python train.py --num_hidden_layers=12 --hidden_size=768 --intermediate_size=2048 --hidden_act="swiglu" --init="uniform" --init_std_o=0.00306 --init_std_up=0.015 --init_std_down=0.00306 --decay_fraction=0.346 --max_steps=8378
MLP neurons of a small language model. Each row is named by its layer, matrix (gate and up: input weights) and neuron, and shows model dimensions 96-191. Each number is 128 + 24 x the weight over its row's rms, rounded and kept within 0 to 255. Numbers have three digits each. A neuron's up and down rows have the sign that makes its largest values positive.
A block is one neuron, or neurons of one layer that tend to fire together. After each block is what it responds to, as a language model described it from the Wikipedia text at the highest values.

L5.gate277:156185070161097121116112131119118104143121121133123104123093149136179125142142141146126153112110116150064121160137151146141124085120122138088097166112140128132103094148124106099115094156139125185134110125125118101106141142069190140146090116134162154141111182110145131150135135124138159082
L5.up277:159119104142118128146104151136136174067173114112098091122128087124138131151166101113130107134069135085113136132148144128146122136099129150118125124140103130078114147129107121147136107142120124161114125136110156087135138137106127111104105079140117129161092068141176133147086149104159169158
Table header separators

L2.gate22:159159123117100103152101158124120115142149128122109147155120113153086125165130113099136120106070130167114104114125094096151118134123097113147109166133134145134123148158111113142111106104140149115110156158154121132124140091133138114152111146154156171094165101098132153130110148106112137122
L2.up22:130113101141126113161158070122118108078177144140144175147125164080125146070143144147126150148126102108086125174147101105115116103130150150159136093114132103115095120142092137151140148118159125144129135126112091177082130142143137141157151149111118110152102137127164117135133164145118128163
L2.gate68:119118131128131126162130144152172141120093113112109130115110143162088070154137108144132139125131164153127113108109138070179125133098076125163125112126097084114140138121127128115076117144126174140123176124133106126125071107133122136108155122139096172160131117090144128154107117122149108104
L2.up68:160191112109146143089120115125130064148131147138174131139131121131126117105137130123110112152131105127104087166075110112171113109104113133129155144159124125118082103179137088153130120112092125152180135112097142125120086122093130139147119134146124140134077131097122098158112139139125141140
L2.gate221:134119137097095137158139149104165132092120131138136128158127122170128101093106131131135100102127089119158101113135120110103110099167119147108174110109138126142127138137122110047121124156118100113135112104117125217131115103151141123132115134123136138107115109163114148108100121156145131126
L2.up221:126085137153121134136152137175150079113146125165105106122154158116141116107074137118144121150076121139157065111101110136109093099135146090126145125155157065160213137096109174116120154145120119104145131162137147139155140122177147142115152130106126138131125072149154090129104142134142111148
L2.gate855:152214122148115143125135108117123126142133146151140123128166133086131107129162144135153119133127087135133048141093102122134143119188140129130148136123152149133146129138132158117123120110124090108129109105116114094113131152107138156107139156142130130154092136147119162137125132154127137142
L2.up855:176135118106129175079182118116132173107125093084093142113084119138154144112090130140123117136131150108126106157136180169107142154152111125116079150120134162102132132156155133146152155105075122124139117071116132134123116125167093128120111122126159169127101156124104139117112128113120100146
L2.gate956:128128138112167112154098137097146099103123126148118100167101124142103153124139110161155126131087130137141019154122135120095090131140091124133152085135141130109114137128086132157159171107116167108105144135122141128118117098114156103146141085061139111122132150116154127160095149131110116172
L2.up956:114107152113134100124128165117149131152113169120115136147122116128143111107123099133134099126115144133127090122088129126116133117117140137182109091125109151109141127139127167085114127145146177150103126159130127108091083101110143157140121078092129115126132129135113110179149084142080126112
L2.gate978:112102137142113151198135174124137141091148095110108153119156141080142123126192129118147126118069125159161094155124064112129146173116145179190140129118141187130136111105110112123153126125136067121126144089120131152108153135121106131137143183098141150122163124126102126116155137090098161161
L2.up978:120130199118106137128121162195121142074122092126114117126157132141115116110137080141121114115092126161145134075109135115150121111175171131178136174131089129132103143195114120113136118122153145114122133116098106103139119135124144141169128091136135122114080087138120119116131151157090111112
L2.gate988:115164100125105156171102114128148131123154134156117162152138110130163154141144120091149106121138120098143133147107161105149079110135120168104135129117140138107136130166113147093123130120122112114144113171108147164102130141093169082104114126118127115135100146129145133110097093100154108114
L2.up988:127119139114153132120161123085139125082137134137144144143094134147131161103153132123117146111131128142107110115104101109142140114124143128168147167118122156094171122123137129142133152107118113103143130124140162115133124174146181174171137179163110084081130119095149142142120163141116136105
L2.gate1248:159161144106161160152137119104129109146115132164142093131141104130106122115096164146123095124133113124133126075101108143159091112164121123166156097136142144141110190117120117131123161150140130144134133114153107243126113122134154113094131134083116118105082152113151111120171141124181101149
L2.up1248:161135121101113105147119131084105110154160094121119150167129184159117113132083163117142110128130082118133105116084083123174144097106110133152096136138133120099108158138095098096162144112138148163113147128134129159116123120154123140081159132129135147152120158054160146118193102136128080152
L2.gate1380:127141122125177076150126108115107111113097118133128115129107126145227166144091155086172091090080161102135116147110129081131114115082115108120072165085143168148108123141065140140109123156140155134126151146115091137133156125148093116134141105118160176155117123148159149136098103104139104140
L2.up1380:122116149140120126092151182125099129128131117148099119153149128125138106105124176183130146111145110138095114124151115110097115132137141159137127167099156108121094137128137110109114138132102160096144150108131137125118117115113117120133074121148167139135084171119159117102125141119156127200
L2.gate1381:133072123125175113120155121127128170121134104087128156134078113152131154093091108149129124118126102133114121116095167125158169103106159132097144120086101101097139118164103121101146179117130127115129125061098108169104124108156156146093117132149120149151098125161121127160170115089113130164
L2.up1381:111109137116148135149134121126111118166151122121109165127160126156124144141154123169122125166135104143164089191137102126104149138148149145136140118105083067106112131084138175156159123120114120119138140126122135142124101086121153113141113139133124121118171111128112135113110114153143134152
L2.gate1697:108134143151166118156128109107130140128130073141140131128120114107108158151136122121127136082116072148151126163115112123115141131142117147135142111132132168120132141144133123124142124093179083155157135146123092151140098130134156089132162151115128127117094104105168141129124158109072077143
L2.up1697:114139117132177067190120131144081163097144140113124114173123162120134091121114112158149127130153149105110104147136081108123127111081096141117121136143118130130117147179126114151168115141129128122126113092117077161113101127123094119128151119161148092122084128106147099116143130110141111200
L2.gate1803:118118142144149101129178151149092091145102125140139089107106127140105101140126051118139128130102096080141113135131107134122148124123086141148158117141116150141142126110155117122165154148145125139122124129141110102157095135120146098128128184102145158108088140121121130125111168152080104160
L2.up1803:114102125128163123134139149172100129164146075133154114120096122113142119127099133102100164120169191123100118102189112112179153156092084152139074155095094134136090116116100143067134118128127167099131105130162134093114091133132128122129140114133140143079178107146130124115163117132144102132
L2.gate1870:159164114125117105128115150128096090138106129098130115116067151166097081107115115134187155135121134124130105129110133091126120139088087085111170111130101115111133120107151064087127146149118164101124112112111117126147111134116110105103176117094144157140112110122129122150105114102167180123
L2.up1870:097105126152128128118122100118124105129158120107130142092123106116123103144123109184126175118137102111095123136133149095157079127113127126099079083094116046143115151136170137135141127129160132088153122093144108122146119139100163084137158126119120134136135134114147118122145152170144134153
L2.gate1943:099150108157157103161081116149170139148143131166100125117165118145125131183126144139128105159137143138121127130140110139126100114127089109129102105134106142122119135158119081152159164126118132141167152136113134174121101147125160133108090135159112153104145133156120130123107158066142121138
L2.up1943:136109136118108146081117138107129089106115143178138121140125147136089100086141135113145132147143148151119108127109157102147078122079114165180111141150132141092132150154098067164156116077145145085115097117107144152150112172116131118139136155130167115128124116112120128091128112142099113141
L2.gate1948:134170126124081128139112124107133155124104107125113125144119100161122127169122149129146144118116130141104080189118139091169141126145114093139127108128152116126121162185123094130089101112156172136116114143104083116116134160162116067112122068153111124139090109104145131156113082110058166071
L2.up1948:080119151115127149119100093199129131141090110140138160126074144145122106162118144166115119130127146101137122132127103098132116120139145100180128112127153111153094143137122120169149125131135135177104105148108141098136151156118109092162108139139119098135162072131133130123116149100116180121
L2.gate1978:164143153165128153132161157106173115127127136129103092162135143113132112141121157133145137075124141177141089121094104123093174119083142079044164104102110075124134106162123122143109128111156122152109118148106131155129138094140107130147091162142137164132120141099159185173139105109138159082
L2.up1978:117166146173109142152070122096138112123105114158136123104157091140118122163111114119137099098105126143147119121090123142121130098131098121086121129154105153121121113143113154096133163128134146122132122103125127177161105112121118082108121098135113156100107177121151118126145128107132110142
Month names in dates

L5.gate696:177164145155142140170143115171149107138102121119155109122135149160151134155133153087124108104147131134119099153159122138149092138140119144092169168104137097119129142110104130079154113160128138171127138140098149113147152070105083168099148128134179143119121124129174105119123136128131108084
L5.up696:107108089099106182103150123122132113141123139124129123158130135101136125153132140115100152135110131128138125109116136110156118087109146115154171128138103136177121117136143149092088090129118148151090121131132103148078125139144112158101123137106165127137115060150107090158075103099142190103
Place nouns and connective words

L5.gate1370:145132105134157122125139143120163150122160139140147136134164117098164071098087100093166119110168092102147112120101136114102176144140135116145105087118113092141102111143123119142087174095129085121149096133113154162127135099093148109128103108112109123125157128142128142160170194174128113171
L5.up1370:100143151144152107124136094151146101103142113103128097100166158103119105152151156079100159108145072111158140173092124106153134123134110132109127125126127148136146136114123084187111139116146098157137140163142085145158080151126160151119167103133126105153137123136151156116094121140118116143
Month names in dates

L2.gate4:155104114113137160102153129112098143130137146127143166151183100124107111071152131105109113112165142102108097172137079150122138112106146158154173130132124138121136134112096108096117118153116134167106142108147141125109138103138157125133119140128172162121110087147088104099107152121114121102
L2.up4:106128118109140142157146104144141149108139145116109159153100150106144113092127152090138083134166121156134147186121117141124112148120127072131145137121130143128101108092134092154116108125113140137130123132144146151157122138136103103159151117095149127090131129083123121121080180117090144153
L2.gate189:133128141156113129198134170139121141102110149091124132135112114163114127124069122071121118129111156117165098149158138155169142136113081174148160159122117154141130087109127101126149101139137143079184133155078116128115089131136107099118172154127152117136152092125130133151126124121112134136
L2.up189:123140117108132148140097148137158130133115152113136145163105139130145114159100134149120145167129121125149136140140123110167113162118167068105145135088115139103138138132087163143132088153101107144149105157094111097138147129129093121147105133141135145115115072146121128166089124112128101156
L2.gate336:150115158117185145165118092119104141126114143110073126143124139143169104126118138104132120125077129123114107128131126152134113100138126080140157126112113138115145155107085125123083101150152109142105134169068136137108098115169135129133100119127102115071133138129173142133093136107113135106
L2.up336:139148164136130167121111111142098099140130126106109129132131134104138098124134108123129097132102127103147135124128114133114117164132155152160141114105155164147112157132114112129121124145143095176125122131124139108137131106125141103100148110090119135113144092113133113101118141139086155095
L2.gate762:122116111106113145174139079167143121115089166117121109127131117112144122143076143141142146078119170156136124141150099113132140116105112124135150125130118136153167133133115105088106122111159140133096120105131154133112138123148071145107151147099104109112146144124130157110106085114159133065
L2.up762:135152138115140144086117105137110125107137183117099106103142099122160122170130121116122097148112129129112128091138163111082080155150160083135116123137142117115101102095129152138084115121112141149084124112144113112144139115128141118133154136139147150104120150162086088111148135149143143162
L2.gate873:120087125155168144140160102137125136105113101126126111134124123162154133117110182117164082141121114132111132090131084129138099121053123143177086113117110103139119158116120162182143114137122158091176104135149132119144156128134163134137110135127186146138121126110131119134148112095107158172
L2.up873:120086127125121132152176120115128153113146116133127135118100106170120125088076134068132112144136142166146120124168070157125121147078142129150120120120132140098095113110097141120128137090166124146150115122146141144141140124131151120155087152162145134178097164114143174122123115108118123130
L2.gate895:110123119153138159156150128160141147154112145109121147108118103091138108099118116149124142091138128119124113129113098133149153102078156144181127157113133127129124114129109134103129104143121153154121128137126107161134153132128114089142122089156175147132162123127114111139101074142127128119
L2.up895:126120114139110127148140112108113078082138171103157130154123127078088146144124143086121133109125134137140097119137171129124113182061093150132118147117133138148114165090144145117096136142149138154122134191154153110130146108125109106151104108189134101147145125127132116117101066110169161113
L2.gate941:160167139081110164133136151128144162149113140117111150142123109136166151122108148102117135097143117128119107137124111116143093091124130126094147114129137128134118108139092137112119165095156126075142117137115132150127115096093152130157143124151180129145119134144168156142130110133122133097
L2.up941:156151125137116158105164134128108120102119084119135114130114158081122158078171138161116141119088099116127153110154149140095174128117112130121121130121124113130147202130106124125088132115133080123130137142119131113119059116160164120144146117124130097118101144149139153154094077112146127122
L2.gate1005:174107166126129113110136127153143150098122122126148155179091126122159132102116109093156122147112140162171145143125105141114067103122156108186124159126106122104111175128127104089074137121136142163094121143125120154132129127136155130139119071193139145150131108138102100175108111088109146117
L2.up1005:147153095193132154114161112070142103153151128101103113134101142106125112127100097098115112156142089084120147149121160142137129104125169139103130118133117153153123104096102145124148144148129138101157180114137128140138141147153177123146164109085136132117083095134100114106170150137148138110
L2.gate1085:120179100111116122139143125156127133107128138120092183128100132177140140122106167128158096104131137149142156165106147125188135127086123155084170142112113156141153093158102102121162129105169066118157132125117151153153127134146141103144156111174141175146085161144149135113139129147127142120
L2.up1085:100140163130108131145115142149166069086124128160072111119167100121129100127125139170124137120108118136162146131067153099144106135101119097130133152126104126102161100101110122113135141141140169143161126192152132100125088121107152124158161075155130126126139153132118147157125079120131098149
L2.gate1117:088089129104146149155115111131110104124130129093140125116194151123167162186125130111134109124130109118147118095109156100127126147111138053112122098090159103110120144139138146102086110169091197157127104130099121109124134115128155108098116126169114138120134101132111150121149114119131129137
L2.up1117:131140104123113131137113155112143137123130072170121095107117121104087171138152108083132112122117139117160157107146130169159118132151124130141139155163113122139136109139100105119103135102113101172150098126153113194163152142091137113131132091136128113126143140100153092128104131124107123183
L2.gate1177:132124110124119177147152119119153096150129131125090126142082139096130151114125148103088103122137099110113139156108115117126119141100151137173174139099142120129136140086180135119158145134166117153110166146160125122137115133114114155129134127124153123122128104152109123129163106118116146124
L2.up1177:103116123136141124138141096124138096141144135125152142162137117098116144121133130129165111100129129163164130106101133127123178132084124062106110101108150088111116145143140122173106167122133125108153122093163131178107076156128125126171101101154192116123133127090129142105135152173140127088
L2.gate1180:140104150092112119129143160136096105120135092082150118166113112160093158136109127116159088113110122146158133123157103140119118100156117100099152157095144127124116145117103054057125135126179133113068123118115096128135143143162132109151113068150140141140112137095130135162149104114106114107
L2.up1180:159128114137137154096174181139164086161146103139139128137117122112117122137116156145140137129144157163125141140155174114182072119130132112111134143126134109136129106134122085094117076129180117125161163159156100106140172113092110125143144103123101104138157107112107119135102141105166176082
L2.gate1617:131047116168152119165145112103181107159145173110125158166139122117117085109106198145147123135138156138128109141141123125119140120076146126168114143133124132135139123107133161134115102140099081151118166108116154153122138124130137115149126129132155155128173093117132111125119152136140174126
L2.up1617:134111144095127133092108147141130131133137117139125122126119138114126128122155128131144117098146102097144140130128115117113072146135112165187103124102137112103157081115105131145091134143144104092151101113132137191111158117098146140157136100107172132130116135129145165154085148103138154129
L2.gate1804:157120119113150126156142136150090082137136129139107126171148119156123109116109169100139080078155134144136097115109098124134094135092152136142186098089104135142120114128123121093102135136131127095140160132138135092125122130123106160175132130130163123122172124124143143165143144138149165163
L2.up1804:135130106121091138142151166141095128164110130126134154203074126152120145140110133172122111147231144152139116125114152155118125141115112118164088113154149100150131133138120111144117160167124147104093138141146134130108114121112096121119127159085121142123106124121093104108111177114108103138
L2.gate1901:121138112119158150160104053139150113148118148099128152173117169147111110099084136156145108141107153154115165121174162157087140127060157113157155122122113123117119125118113127154095138130085143142133172094167120125160110155131142118114103106094161156136120107143159151119132150125078183119
L2.up1901:119122160133154173189110171121097142104138157172083166185131115136146052147160142133126129126117154143146163147071144167133095086164133175131151104122105110145155100109138112138078132136158114098128118139117150153088142107158165124094146089109157076098124088086129123147151136102128115179
L2.gate1933:103088131155150137157154089150116143094132135121131125166116157131137118149118167130160088131149135126139137161112113124143108153082143122092149148090126152118122109118107125089088127159088156122120149093177122161126154141134105088151136136123190121140155130126136113114090137090134114157
L2.up1933:121121134122159148150130101112127123170133157103127150170061152115091163124101130124125114148140113140153143130138178127152092140100138128115135056128140127134095140143142174135108151113118136128147159124133110141134112111148121112119126149167124119071141123131140120149135139127131158198
Titles of office and rank

L3.gate401:141144148116135147123160072104175167144107136112141118141081110122135117111132123110129176140124147114108136111141127087161123138144117131120153103131142141150161122130114139168119131148108131127101140094092099089137109128148126132141123099126078096115076122100095148137102103141133150151
L3.up401:176116131100127141123114108178131124122107156124154102114150109123127138153166078100139112104105123113106175150160118132115148158087144117150103162139135097087126084141136034122135118096136116113156104126140112166143108154118128108106144094176141173095157136166114141122120143153111155136
L3.gate693:096181095136144111143185119104133107150092159117152142152075117130120112139178153168155127128146122196090113205149123116111162129132090113131108116132139130138178136158091141107150119134119087107170139109079148108091152140109111099122112135143137167137151149142135170164112129086143148118
L3.up693:106144107119121144149139095091120136164100119117119155110135111152138135110149117146136135169109108139133147145118137138145171103136128157119113081093123128115122127074119126127104132183158065148134169120159163090120134069116154144101139146126097112155097114129149095134112130120145129131
L3.gate1203:144167128181222103167183152159135146129090148146109130121110134154117097132097104111138171094154176107132105157155150123160109098103106118107158115097127115104136116150114120101126129103144128111122155134126099117140137146092112128136104099140142135135183135145155099094104088075151108112
L3.up1203:078112146126112139130100176109102123098116129136098119141172103160132101174101155156133148111089129150165135142140115104147120176108129126137091122095085149105149129104100133133119124111122115122140138145168130082118114107154130114128131149163087083119105117068172136093133166130112133131
L3.gate1639:150115113138121124133153125097119135157130084088106110118124089143151057138124149128165153118123158124140122131134112136091081160100063121099160102112100183125112159170129108122112088133127155106102150129128106124071123103129133135146144131154125179116158148143151114152132090169102127115
L3.up1639:125137148140117138120115111138152121135132139153136162125115120125110152148126130097118132107136120114089111094128130149155178106126119113107106123126128132115140094174131105104118130180091102136150085141139157114139103182113076122136097130150078149101105152135117130165072119091126122126
Structured field labels

L2.gate190:165190138134118134140125114108116131116128084140100071112102132163083083120170128123140124159107135130130085134127134089103152142143128116095141079154154160093120111153155131096137109111140125158124117074118152128100144181112085142133098131165100191114151104124150125119148109100158086151
L2.up190:161143123107092105131118101111105106170101100128120122133138100172087187136134123139136138147099127153112091094119123124169127146122096110075105093117101125124119073155131179082141116124124111170072106143158108153143126132118113124164098139138097165128069155123160103132102141135134166118
L2.gate191:120105126123137143189140132121109129099098147152122096108100136155145121122128106104117141081087137182133203123151152135122165142054121144145109112113116142112131138132144109141174088105147104148087132139143133117153110111065163117178150104142123128093111126143166095091151107135086141102
L2.up191:120147106147157135189140089139095139108112096116177085117134157122130126100167138101153146134093170155108140100153148134081135142067100166107102152098096131127110119158132136110137141164155138143111099141112148093135125089116184126154098097125147169122104139118166100076151096104106134124
L2.gate206:128176115166177139125152121103113139148116149130127105165058145136138142155158136129156128110153114179089138172107079110136094149117132129121177171140148121151105105167126147140120131124131141110148130121107146129122169101135085159159117095126179155104158135152135153124111126129136097096
L2.up206:138130108082108137124135108128139134139125124109126135100118111097130130107123138077141164107129102111224115132122100122134124157119113142137129138091137117125120127126094131088155092103127130129140077124138165110129112163140105112123138111164141111111116130125112111116113100142123128143
L2.gate301:144128113163121091136081132092142113113126097152165104127119101127129109155148105125154160166097113135133102121162148124162198160134080099164142114116135145119110128106097083144085147127107140138128107156084109077134108130127148136148112122123096148152100147060117114166138146114144128115
L2.up301:079157128123121143127147077108141119094129128149106120139094142128116103135118133157118141113114100131160090131145129140102106145098116123122150133157162087132133099160133147095148119084105106190146128121153155146126167125158135149122138108155137126138177135132150173117067102105154125138
L2.gate337:126139120144126153119158147159084101112141109154138105146090146127148147151161152109172126151109098115108103100123114106146124129156103091083104111175104167119129084141097154148130163072119142127109122155130116116118111110138094136126170076171154153100146149153097151132120111098143148110
L2.up337:140143173144141148162162136105129124120120137122150111044157086077139116150132154138131101095160101147137096127126105130138124116128113139095138147093162137126131144132121116140148184133129143106103121158105128090150186111124145131105122078134123126082122150110150093141105150145141145111
L2.gate416:109171101126123097124112114113095115091114091147094155094113133130146094149138151144144160112095099153119120150089149091162070130134088138125134158105092156111152153130152124118140107117134153097129123142116122124137116115085128119110139103126159109162060129148131096110112096155138161148
L2.up416:118143108133152124132131095102088114129109119155127135103079102150110113142184099136148173139098091121141138167105124128175086128129106144112114131089122154153124127109167145155145094125165189096105129104120147114133110113129115094154154164083099091181061130149179144097132099129190155123
L2.gate974:139142109107136138145106075133115151125152139113126118104103139114144121121134098101126116134086111153114106127096107142125109149118078136118122113135143159156151119148126137127138125118141137130116097122100151127114134069115125145109102148125076142148049142154148154136110107087101118153
L2.up974:101116099107098163152154135124105145134131143125153118139112109125149121141118117116102119096127116132129107147137135137094122089123130134110150104086141145180128107118104109135141131148152108153113122132176135134107131096090128146110138128101144131151098107132165163148101133142133140147
L2.gate1347:116167132141127156117112139124125128145175095170077113106106128122127130108148139147140086108097076104142114193167076118145149119090135130065109104158140170128162113126104132173169119107122103113158114140107091163133138105173158159097122122114132091166123115077166159139160129137139137158
L2.up1347:110156184166135124155090123155140079137148123128089142101127118142129096185133151117131074171111071149139131139130146149105109129109093154168116139138117128099115047128144151197136123148086112082128090177100101100151134115113180152130155152124144091100158165138149127122106124144121126158
L2.gate1384:131059131109118079158116099149115168093121157129149098150091143134169105118113140143127117114124077142106125145155097167127105121077117141146129094124140117128143131116117148202126135154124141105144099091117125171114113153125124140131060110121105160131082149168157181132112178137122114155
L2.up1384:118120137104127123146141108176104113099148177131128091118071121125173071101104123120119109079148098131132123136120142118137100121098120112128129140106133180122121131135132176150145153132125177101084111124113147111112068137128144109137098132165104157125119145155117166095104139100147121144
L2.gate1493:127109113142123120133170091133085103088154150113123140127097062141101129124141127113132103125127163080116115142128138110158141115099038103083177145143118152084159142115170107112119081096109163125105088170109108176143123181146108137134144113108128140131101127147100168152125131125112123134
L2.up1493:117157123150110154117126128128131094138114123135087130112099097113082125149183115129096116141139153107123124159143112131106136108094088106108146115121142144124143131115164078127097094144126130092117112151151146123156106156109164108178143116094166161122158106144089168136144130158128139105
L2.gate1550:151136120117118095117103104110126137143140153141116135088101121082116123131142126147150167168113082122122108126095108106148154108133099141122132122140108168153122106129106106154151139117136165141099122143097098146123127191093141127134135118173098116112055173199087079127120154092130112120
L2.up1550:090129132163083132192112117127114119143136159120127184124095128118136180141147136162138147097140082087124117108145187127109088141121129133146143150126127137096094109137116087123114130111144146142136152168067104115106114141129114125131121146091117101133125119143145098139114144139131151140
L2.gate1637:140166149132156134130121089129154113131126168084129136107112112162143111171159160099139124085134121134145100135132115111156117170113110136088150116084123135099092122135111147109131099092124150163117089158128127120117119097155106177115148128082159145120133139140142164140082123136132159117
L2.up1637:101132157121158131113113110150150175152109125119100146116128139158135121103177109115122107135129104127135125143101117094119140143134145117138115116112119132107141118098137130103138082093122157150146120167147092127090143130104135104150123150143122114156123134150144147120148073120151142129
L2.gate1681:143109133152132115128147098116116124131136119092126172161117122159139121149132163131110142112101071169117095147124121107149159127101100161112153161151110112108178120143117191089113157113159099154128113120102082111082109108149114139115124147143132109123137167128158164096087113114160143089
L2.up1681:139149130183111108139149092106124143141117111090148149099161095147072121111115147104143117099123060146179088110121148101149142123081107114160147101093113128120143128106105148126141158135163144119132125143132054123150111092096152077099147135117170178119124141153176138087154159164132128138
L2.gate1852:180105110162117095128095148136131124164150115129088133130114157075091153121171144110128122134099072123105129116138108107164148163149122142138119104144144143127142113120122162104138158128128128169124132124134118142134138110126166111160123136135135085133112164122178133142118107098170151115
L2.up1852:151092156104104168131122137124079128134132163164128099088143137133132082128133137126142128167120101175104179144153155124133084116113056116154097135099162169116159084154106128126148132056108104139131058108151113123136129107131141147097106114131114148070126155142133136096090180128132110158
L2.gate1968:117138130180157119112138118161086066104069136123118119076094102136143128132138152097146130126119129141146123125120140114212114149117074135094134136086129154150126071127122103107105149128100152174090110172107132159079156130074147126133133126135155148128095135132133125147113068121127130147
L2.up1968:125136113147165070119117119093110102116049132152123107104092077129126103172116099124086134147149138108146144151120112162085158126112112129119134109133140176140131125097136116123142130105105122060158085144107105119090123104121169133135161138137106141165128170106075156104184128109098096141
L2.gate1986:118158139132093100090087140111107093156166100125111137129117115144139133146193122135129152120152102153135082130115153089163103101119082140086114120149139194113123114105148183110138135130115073147166119165163160114113128107110104101113130116088121128145086138103131092141117114116106103104
L2.up1986:133136094126143150140089151121076104127113159122151105093131101106123078119137137166124094157139157155117152115128158143162121116119096144131140114108132128136067093147121142166125131158122145116142127163141134129111151152110143117110139147101156114128104124113126154126134121132119116132
Formulaic template tokens